MLP neurons of a small language model. Each row is named by its layer, matrix (gate and up: input weights) and neuron, and shows model dimensions 64-159. Each number is 500 + 50 x the weight over its row's rms, rounded and kept within 0 to 999. Numbers have three digits each. A neuron's up and down rows have the sign that makes its largest values positive.
A block is one neuron, or neurons of one layer that tend to fire together. Before each block is what it responds to, as a language model described it from the Wikipedia text at the highest values.

Description: Hyphens and en dashes inside compounds and ranges, such as Sainte-Victoire, brother-in-law, 1997–98 and UTC-4, plus line-initial list-bullet hyphens.
L3.gate3:456474481493515505544485460501475425496467509570521552504499410485474518488472499512560544441455515461530496429416521632455496526566474529508499533512494484469480475467477473553463487623460471477444499399453487491569517624537403500442577569438455489461436406461444395492523563411494480587
L3.up3:474479454434566520538532546503441494498449483459456500401515447448517548454538561512459549421509468530525474434495483606512518518551475484507486483468574466543404584482620562494501544412490475530471489463498502580528503526532497485522507491523486463520423450455525537523437471438459467531
L3.gate78:496465525473573517529476476535522490504468426505474490513449463564438445446498526429529592464474525435529461492525475533363521564562479526569393505525493466486390504502524559354546575508451527563493530544473566519469559427549425563505668485521526499509486476470540447464540462478484463472
L3.up78:479452517517570456561457614518415508573585533503462481433471457550515526501551514406506455558503490529399466525464479493468540504551578445496535483477520430428550544478629424499554568469494385553542554440440503569556612496495483466489538477599392588468487560526491514529589470465405564474
L3.gate146:478444565483549502489444536450469594457541536535546514468412369462506533450456517375541483590449577536486491514475506523472564390466444503515454485437565538505535448535564447560539545495499466476583507470458504457561581519558479508505635473486505521459480502485465494443490506423478393530
L3.up146:474446508533509505511568493546563430527460430534487432537594450415542467536546457584456431549535441511498488451547561446425536535504486534551567534515425464467493459562510514385487500487489447465456514546495562642522454528423503519511565438485507461575559533528453530544613445480549519471
L3.gate206:521437439511476450539468548465475602492483468434536450450508498479442478464536576461504485577489572482424578564534461547491519441431511525499592461416593443502506469540588518460497471470554406543532507501480576514522550357504455463516652557506530572522473558418543501511505481451462492588
L3.up206:546462501551446467495460474482453513402433461487518412498531518484543527517500546544472588478494518413477403547506497426458530565565558534507503421476569381528451571464543560559434413463476504403402503468424518484533481546454563474520473529506461435480508507514502548547482475448465556540

Description: The == signs that open or close top-level Wikipedia section headings, like ==History== or ==Plot==, with weak scattered word-piece cases.
L2.gate104:411529489437464505490526511492511507502604504582525555491483388515495568500514511500536493468472504448477511444431505507552590476512472500597417551522505474467478493580569584533476496528453511543555644530512492633505462471524515531503525457491412452479495474497451570520563490431512423518
L2.up104:490396471516497585403505426491539574432475433468604465487410450516527530483437541408494507469498500582598521444418519489517510481507455712481448550471507539472431502528426507405511551498426500446467545521489482525594543503566466471417540573523496439516399529466523449498516476573495401442
L2.gate170:485389531478445474501528529553486482423553563556592439512593478442562518467574529484503438398501475499523418533487469419457488524402437457492492556523472549469470524451542467483545531533492466516447476563414548500490426440466577583529558428447489510455519470535557615502530491491377486509
L2.up170:430483589515530526510649569504554576443601527442510531486580417530529521538515432499481517497565514470622609425459471457448594503499489451538445422575464454594508426479479582520559517528615327452552495551492528460544610428506471468509547530505535495499447486496511429493472471544537475509

Description: The == and === signs that open or close section headings in Wikipedia articles, such as "== History ==", "==Life==", and "===Growth===".
L3.gate116:510447519470449526396490551535512538460548589509452421516481423526495457485514459380502451533470592433446515566518482506524452416481422543451454537532490517473457529533549589501437541470417487526468517497502504558518502382531535473394490401477485523549556508584393469498488500499465417423
L3.up116:498440442486506451476454542523472503408560531448557540515549458535455491607481452452506445460519554444423470519506531517496525464503474532478536485570542507464554472497504554488540524515539504633494540452501544492537557431514437519535393471542427631489486461510543452500466429534542540477
L3.gate126:545486457439543506540435507463530545545627580415495467474434445479506466411507556442478393509483588461481484500414484409549569507451459553479416539535446537432475516432538480572427512495500494451504522445444555548550533559473442455506516496526482510469491412419461516462511483543542511352
L3.up126:429533463490559456470490527478491491441500438493439521487475504445444502497522370524509493528461462399570451458514479428428372541471534433459476538626443448569521532474528412507482483537554547517434449485561443441595558472454470522610471460425453481463499515529447510501438543450554573477
L3.gate166:393434500477428438503519496565524546446588572535597548519391515480516635476543545521607449507503507474547467528479496509447478576462366504515437516507444456518442441489481515502469498562603429450553559464517534527643523480474522466554485592486372485416485490508584518402510499470515461441
L3.up166:561490507424438508456509415542455567414502496438524540564440474372347499536459454557448516468441544457501487479556548575523526463430438451531472519502472591540534529577479515432432526593586495462515509482575601491569457463466565521467475589540448433475456487515510470436560517505551466471
L3.gate176:457453570398493386415460438527534521430445549514507442458450444480476564540403560584551506490479464447492490536539534531505501443459524520611428468545493423424543563568492568543501554552453471506509571471538644483462527482514527498495581501463460518457503593482565499450532600546499559463
L3.up176:545484514502432553516608493507443531479544617530483596484514423572566463560557482408599474532511516480455467487388527514485557455464450493464462522496469478465439519440557541539468530481468415449542589466466490521505498397560549466476467535488457481449549451414553491466499436500473451472

Description: Mostly the "==" that opens a Wikipedia section heading at line start (== Discography, ==Plot); also opening pieces of split words like vis(ible), ent(angled).
L9.gate4:495480497411514492456363532497543511497437522602481568527472457501499511554511498497503556547482551449475547510463449518476577413545538458458508498530471539535391560469572553511454433466479602480442493490531488498543482561493465515493459473488506517544441455523575515541490367542494566466
L9.up4:384436528413488491384496482510544500422543563525567537555404585494525484462485438476391517449473524513439546534497525483465572491570505490491539541541427451517398577500470528465477513489539487524401516499439462518453504432529429426497558490424392505535417447523457497531519488581495498530
L9.gate79:534478553477410485439504560513518511469537577493546542558469487458503537452466528458488447516460607435412420471467453538542481443521466546533402581510471457481488554424531528490482473590434535481447467498568456578498514463389545451538474539468488466489604438557395563429517506558469544467
L9.up79:510439428493495473437564504486426483415530497563492516573489553508608461470546581478554490563566453516486542434445497507486511508479499588536502455527487432528613466504522517429572478416472488498500538557459551530436436477454487498465524479546526444442496496446504607415464352514482430460
L9.gate152:513563576514497461453415572540540468469441534487405390497482537418450624561486483602477508541448569477489537502465578485493519556511555471539536396515404481443474507531445454501532469551396524471468543526489518628560513489522463485491326512490494485539494554484448494536531528539431528443
L9.up152:490491468460534514483515446455601468497563489488509526503520529455468487476572528521376584491488436508445506509476520374434392467559491604568520448452486373542519471503536446403523468415520521534488496504535506610495486479438547551530510561556548447500523498530582462497437467506545459592
L9.gate215:489500511567578392464499458518475452490471519517416463452534559538518472495484442486502480492438494450506465506475433492503503547494542422461555417532456381562392459535522580406468522499546480534446469527539477566571492527572453512488501440570458452565464439574461429495465526595491488523
L9.up215:418498445500501447533418525571546514498503529645391554525512523462521529494587454454521530453485537515404532385444537476456561537439511501550590437535448400442538448381496464443492448421516496510545501447592476461564531465509538594445439483507483505489515509539517542605499431517488583540
L9.gate226:527478528507428463418416547562504529562474499451440611547520473442453519433493414501449456518499474486508469478429458500428540570514550514403388490526470477482481432446564466494575400533467543484460472435584530541561565502416490415447463489467540490616446544541496479486494497561479533426
L9.up226:485550597551472564421430450519504442546480505444445517496453449424431484518540447502458442524590502579481520439453523529464556427533522481437472484490501494497526495427608511477527550486444554597512458525569547469457378567429542546513412522511486504437498534502501385498505505487493570468
L9.gate270:498420540484439539485446498527446489476629549494553422502488533507475550412530537516559430476568543509457453460528457494636542608525511456484533423469448496460460502507458445414448473503425538419419460550570453420486546542419472461666498492463477607518530552492469493529534420467466450455
L9.up270:439510496501531594519396445500504475511413492452545463429528507477501529434488563551468472520478552563515487406470557473507551493524539488454506548524506531550475508553514441514464536385535452429517447430490450455464475452525408552465494590480501548486539481486511558535561515445461478427
L9.gate287:575438467397473380550503516483503417549494506543486553481397477407514419470418417606467586487521546505579540473453556565536494531484473537496539548521503453582540437516599470473446432485560422542482561439521554538570478554477586534457495541492392394511520436480533486391542533541583522508
L9.up287:476481606476518486521453570472487470528613503558620505576534510568480535454567412594528502538464454585479475434519463457524482524432516444402435569591457512509523357556505447553541467541458609455429485492490501545496540436563527478476456472424478496514534484433499434488532531455517584627
L9.gate299:410528477536523511410456483541622516456461541527469507506508483471417480490445489488462473506507459418602417477472492496459531489495439484431527526460412503476413575477562582454489539541542600478555444531570479474568559511404548538514432541543516446456559462502494438489459604517505502530
L9.up299:527501571556381439508531513493527444457542549525580435499570513471475445548605435457548414433468440477522447469538465434472449497530506599497473450522569512539419557434477524432524456490461616433481576502486522473533525530488540449419468459566527566393504507456498602497555412565421525493